Weights of a small transformer language model: vocabulary 33972.
MLP neurons of a small language model. Each row is named by its layer, matrix (down: output weights) and neuron, and shows model dimensions 656-719. Each number is 50 + 15 x the weight over its row's rms, rounded and kept within 0 to 99.
After each neuron's rows, "fires before" lists the tokens most often just after its 100 highest values on Wikipedia text that the model never trained on. A number after a token or word is its count.

L7.down838:33 58 99 50 47 50 17 59 58 50 61 51 25 24 66 49 58 57 57 53 44 61 62 93 48 63 63 45 26 48 38 90 66 46 38 49 45 37 45 41 39 49 87 61 35 87 41 46 54 41 24 45 70 36 58 35 68 75 46 37 57 43 80 39
fires before: " 10" 11, " 11" 11, " 9" 9, "-" 8, " 12" 6, " 13" 6

L7.down1905:60 23 47 62 37 63 55 42 53 59 74 21 71 40 59 59 40 56 62 48 51 51 57 37 50 43 61 30 39 33 69 47 48 44 63 41 47 57 43 58 38 67 62 57 45 42 53 44 74 24 52 78 54 63 27 42 41 62 17 37 40 63 57 65
fires before: " that" 54, " the" 7, "," 4, " to" 4, " his" 4

L7.down5276:75 70 43 61 47 62 48 45 43 35 57 38 47 44 63 39 44 65 77 29 50 39 29 44 53 62 78 48 21 48 51 44 42 76 47 34 50 53 57 42 44 22 50 50 31 45 56 45 25 54 46 46 46 55 46 10 32 41 32 53 61 62 46 29
fires before: ")" 46, ")," 6, "})" 4, ")." 4

L7.down4446:47 46 45 42 58 37 54 39 46 60 49 30 51 32 46 46 49 67 34 36 54 57 31 58 71 43 55 85 37 48 44 48 36 78 45 41 57 67 24 56 56 44 54 62 62 48 32 48 63 58 48 63 27 62 54 37 48 63 37 51 60 63 59 75
fires before: "." 55, ")" 5

L7.down2471:44 49 49 06 51 60 53 40 51 54 27 63 43 49 62 49 70 35 40 37 61 68 50 51 22 46 42 63 56 56 62 76 86 00 58 36 68 65 53 83 20 32 57 33 70 31 65 34 50 51 52 56 58 63 33 30 53 45 73 46 46 35 22 40
fires before: "\n" 55, " |" 6, "-" 4

L7.down3142:25 54 51 41 47 68 31 52 38 55 69 40 48 68 23 49 33 44 70 47 69 72 55 34 39 47 38 34 62 37 71 23 61 71 42 39 28 57 35 31 57 73 48 50 61 46 44 48 42 55 45 53 49 50 47 57 59 40 59 42 55 22 42 64
fires before: "\n" 75, "|" 21

L7.down1302:20 60 55 42 50 48 91 33 52 69 43 40 40 73 76 30 18 44 54 74 40 65 64 42 74 58 65 74 50 35 35 66 40 32 31 53 38 55 54 60 28 66 40 56 75 64 36 57 41 78 82 55 46 47 38 45 50 54 44 52 39 28 28 25
fires before: "," 51, ":" 4

L7.down3741:30 47 54 38 38 30 27 58 27 43 44 47 57 49 61 60 35 59 34 78 34 69 21 58 39 28 47 53 63 72 59 38 52 80 58 38 52 47 33 43 49 44 41 39 44 73 47 48 71 35 45 52 10 21 56 56 63 49 41 62 28 35 60 29
fires before: "\n" 82

L7.down4615:27 64 37 44 38 43 41 50 59 50 15 48 72 48 14 37 47 50 45 66 41 20 77 48 42 69 26 63 60 28 33 53 27 52 80 66 46 57 56 55 42 67 43 48 83 51 67 26 55 48 51 75 56 69 58 70 14 53 51 69 38 52 37 50
fires before: " as" 22, "==" 17, " by" 13, " in" 13, " ==" 7

L7.down4454:41 46 53 46 52 63 81 53 65 45 54 57 26 49 41 50 62 36 53 36 62 48 48 47 56 35 58 68 51 29 40 59 34 23 49 23 64 66 49 37 48 40 36 67 66 42 59 50 56 46 47 56 38 43 44 49 52 42 56 36 64 67 49 73
fires before: "," 45, "S" 4, " House" 4

L7.down1977:36 17 37 53 23 68 47 29 56 21 47 38 41 54 60 45 54 36 48 40 47 39 49 54 50 71 43 61 52 39 59 68 50 29 38 11 62 61 44 69 49 59 47 49 36 58 52 18 38 79 57 60 41 38 38 53 44 58 49 64 54 37 47 67
fires before: "\n" 24, "|" 16, "-" 6, " 0" 5, " 2" 5, " |" 5

L7.down5282:45 65 72 38 42 58 49 45 46 48 68 79 57 56 73 24 39 54 52 54 50 32 66 53 64 45 57 57 35 60 36 10 63 64 73 43 55 41 72 49 37 37 68 41 78 44 58 56 58 62 36 60 46 64 68 49 46 72 53 80 31 62 33 25
fires before: "\n" 86

L7.down1152:50 42 63 30 44 39 66 41 55 66 39 66 60 52 46 40 93 49 50 58 61 35 55 46 70 49 43 72 48 67 36 24 33 32 40 40 31 26 65 43 36 68 58 50 47 22 51 38 38 39 56 48 38 36 53 52 52 52 45 54 41 16 47 27
fires before: "\n" 51, " Episode" 10, " " 9, " Television" 4

L7.down2194:43 70 74 38 55 68 71 67 34 58 59 47 74 33 85 49 59 49 48 35 55 65 58 81 63 51 57 70 66 35 50 45 54 52 40 53 62 55 51 39 58 47 54 53 34 69 70 40 49 38 51 60 75 61 45 53 70 51 21 25 35 61 58 71
fires before: "\n" 25, "|" 11, " " 6, " in" 5, " on" 4, " for" 4

L7.down3373:43 57 59 46 55 52 32 60 53 51 24 37 26 50 68 42 51 63 43 45 61 60 56 35 56 70 64 47 26 29 49 73 87 93 33 65 31 37 43 50 28 66 53 41 63 37 54 56 58 77 67 46 30 43 68 39 39 38 14 44 45 57 31 57
fires before: "\n" 71

L7.down699:61 21 37 49 66 57 35 40 61 56 30 72 41 41 53 46 39 50 50 47 33 37 40 25 48 46 42 43 59 15 34 44 70 14 54 61 46 39 62 50 26 65 51 48 50 37 41 48 86 74 49 68 34 76 56 38 62 45 41 47 40 70 38 29
fires before: "\n" 62

L7.down2741:59 62 60 47 62 45 49 47 44 45 70 52 46 43 42 63 55 45 48 56 32 47 32 59 65 56 87 45 52 42 76 67 57 47 48 50 49 51 42 43 48 37 40 57 48 62 55 49 42 40 37 16 54 52 68 56 65 65 47 61 56 38 66 51
fires before: " to" 48, " from" 8, " in" 4, " (" 4

L7.down4579:34 47 35 57 78 42 63 73 52 64 58 56 56 13 22 63 49 66 67 59 48 90 47 43 56 29 73 74 61 55 46 46 54 17 57 48 68 28 48 42 25 47 48 36 55 60 31 29 41 40 61 61 58 50 36 56 57 68 71 55 44 63 24 56
fires before: "\n" 58

L7.down5095:24 48 40 18 42 48 70 45 57 46 35 42 34 43 52 43 43 47 49 19 59 47 62 51 62 65 79 39 55 66 21 50 56 43 60 81 60 49 68 66 53 57 64 43 57 46 69 64 68 73 58 47 68 48 47 74 57 38 43 46 47 28 57 50
fires before: " in" 25, " on" 20, " as" 10, " by" 8, " at" 4, " to" 4

L7.down3101:62 53 43 77 68 58 43 56 72 64 43 34 31 41 50 27 50 39 53 49 75 48 47 58 37 56 47 68 37 50 66 73 11 42 46 57 65 26 39 39 64 73 51 65 58 62 55 41 46 67 48 56 63 43 39 46 50 33 37 54 30 77 34 44
fires before: "-" 52

L7.down4516:72 63 67 53 88 49 35 54 42 52 60 40 48 77 64 51 59 52 58 32 56 54 48 65 54 45 52 67 58 41 60 48 65 07 31 44 39 50 47 53 40 72 63 53 24 46 44 69 43 51 37 48 74 35 38 48 29 52 43 09 44 59 57 31
fires before: "\n" 67, "-" 13

L7.down693:70 41 40 22 45 52 59 58 73 45 53 45 28 46 57 48 24 30 76 57 50 62 62 63 58 54 34 67 47 52 49 52 57 16 54 69 65 38 48 51 51 63 62 90 59 45 57 50 46 46 88 54 25 30 49 41 42 47 59 81 55 60 68 63
fires before: " to" 50, " of" 9, " that" 5

L7.down4360:39 44 64 63 36 61 54 47 52 59 32 70 19 65 66 49 57 64 50 88 41 32 63 70 57 60 69 27 38 45 51 53 54 48 46 55 40 64 74 55 56 71 49 41 61 49 18 40 54 42 48 44 60 48 69 30 33 40 37 60 56 60 45 70
fires before: " and" 49, "," 36

L7.down1552:50 65 51 59 72 56 34 27 37 49 75 58 52 59 27 48 34 54 61 57 30 52 54 51 41 58 22 44 50 48 45 07 76 20 47 53 73 49 63 57 59 56 49 56 44 47 54 16 90 47 45 53 60 40 60 36 58 45 65 72 51 47 67 64
fires before: " of" 54

L7.down925:31 48 52 31 52 50 59 48 58 41 64 42 53 47 49 75 82 49 43 57 53 70 40 57 39 46 57 56 38 62 79 34 59 31 55 55 24 36 77 64 61 40 76 51 78 44 70 46 78 72 45 72 46 87 37 30 60 09 56 41 58 46 52 70
fires before: "," 21, " that" 17, " \"" 12, "\n" 8

L7.down4581:60 60 41 36 63 70 56 45 55 70 38 42 60 71 52 34 41 52 33 44 47 39 50 42 56 78 53 65 47 48 48 68 47 57 83 42 52 65 36 25 65 42 53 86 32 44 53 57 49 57 44 47 73 57 48 57 37 45 48 32 61 34 38 72
fires before: " of" 18, " by" 13, " for" 7, " to" 7, " as" 5

L7.down1775:58 41 29 61 58 52 66 40 53 45 39 54 88 35 66 54 36 71 52 69 43 72 55 52 38 35 63 37 59 34 52 35 64 23 40 48 50 60 38 42 44 46 30 59 63 44 70 67 43 48 48 56 46 40 31 44 64 53 79 68 30 45 38 50
fires before: "\n" 73, " century" 4

L7.down2725:47 61 68 57 49 55 57 45 38 49 47 60 54 32 58 36 34 45 39 83 65 60 34 45 61 74 43 37 84 64 48 27 34 02 38 72 62 37 39 38 62 52 59 60 41 36 42 62 55 51 63 49 19 41 98 36 52 33 74 46 32 63 44 69
fires before: " |" 85

L7.down2783:59 70 57 52 54 53 52 41 67 71 44 55 46 61 64 59 57 24 55 60 65 68 62 71 45 57 71 37 53 64 62 51 37 31 43 70 61 82 37 53 34 60 75 29 45 33 77 48 47 73 61 37 52 58 41 62 51 40 46 70 59 41 31 63
fires before: " |" 56, ":" 8

L7.down4140:33 33 58 57 80 29 63 53 46 41 39 53 57 47 60 38 49 43 25 50 51 54 46 52 43 44 15 84 60 69 33 37 29 25 56 51 45 71 39 44 26 52 44 82 79 61 42 51 55 52 31 46 64 57 56 43 48 35 42 52 43 67 57 45
fires before: " |" 46, " 5" 5

L7.down2779:62 47 52 44 63 46 59 80 75 35 67 51 60 32 50 57 70 45 54 30 68 78 55 51 49 55 45 53 33 59 55 46 54 51 58 54 63 70 64 37 48 65 70 42 51 53 38 64 71 50 58 53 54 45 23 32 49 41 59 19 64 76 68 70
fires before: "\n" 24, "," 14, " 6" 9, " 2" 8, "2" 7, " 1" 6

L7.down818:59 68 33 48 99 30 77 54 42 45 53 58 36 66 67 58 48 69 33 48 43 64 66 56 57 45 34 50 36 36 40 66 41 47 50 20 63 47 60 42 56 65 55 51 82 68 80 49 25 52 73 60 37 59 52 65 35 70 34 41 49 39 46 46
fires before: " |" 30, " 0" 16, " 3" 6, " 4" 6

L7.down3601:61 45 42 38 34 33 43 74 52 66 61 64 45 36 59 51 35 64 56 65 40 55 77 66 49 48 28 58 30 54 67 81 36 51 54 39 58 59 28 30 82 28 40 69 61 73 76 74 66 66 59 72 50 52 39 39 61 66 66 61 59 66 71 25
fires before: ";" 57, "ile" 5

L7.down4482:45 32 50 69 45 61 56 62 56 72 50 58 45 35 49 68 42 52 77 90 32 24 82 65 40 44 51 43 57 64 53 55 68 60 55 45 29 59 39 53 48 46 70 80 51 46 33 70 54 52 64 66 50 48 67 31 89 43 41 51 69 53 31 25
fires before: "," 77, " to" 4

L7.down2254:14 58 53 46 41 53 48 46 62 59 49 55 32 59 62 64 53 63 80 27 38 51 30 84 52 66 54 35 60 62 55 68 43 72 57 53 46 20 47 47 65 42 42 47 48 45 34 50 29 44 52 64 48 45 30 33 55 58 45 39 60 38 36 53
fires before: "-" 77, "\n" 4

L7.down2073:64 51 32 40 46 66 46 68 80 69 44 22 76 52 53 33 32 50 56 25 38 56 28 44 51 71 52 38 60 72 40 40 37 60 51 75 69 47 47 55 49 53 48 80 39 13 68 25 79 63 55 48 38 60 51 48 70 27 37 20 49 56 84 47
fires before: " as" 23, " to" 17, " by" 9, " for" 4

L7.down328:68 46 67 48 54 54 36 50 45 32 58 70 28 63 50 45 33 55 65 43 74 68 36 48 46 41 47 49 40 71 31 33 71 16 62 25 35 59 54 47 39 72 41 24 35 57 36 61 41 37 57 49 44 47 32 92 61 44 37 65 40 52 47 38
fires before: " |" 75, " of" 11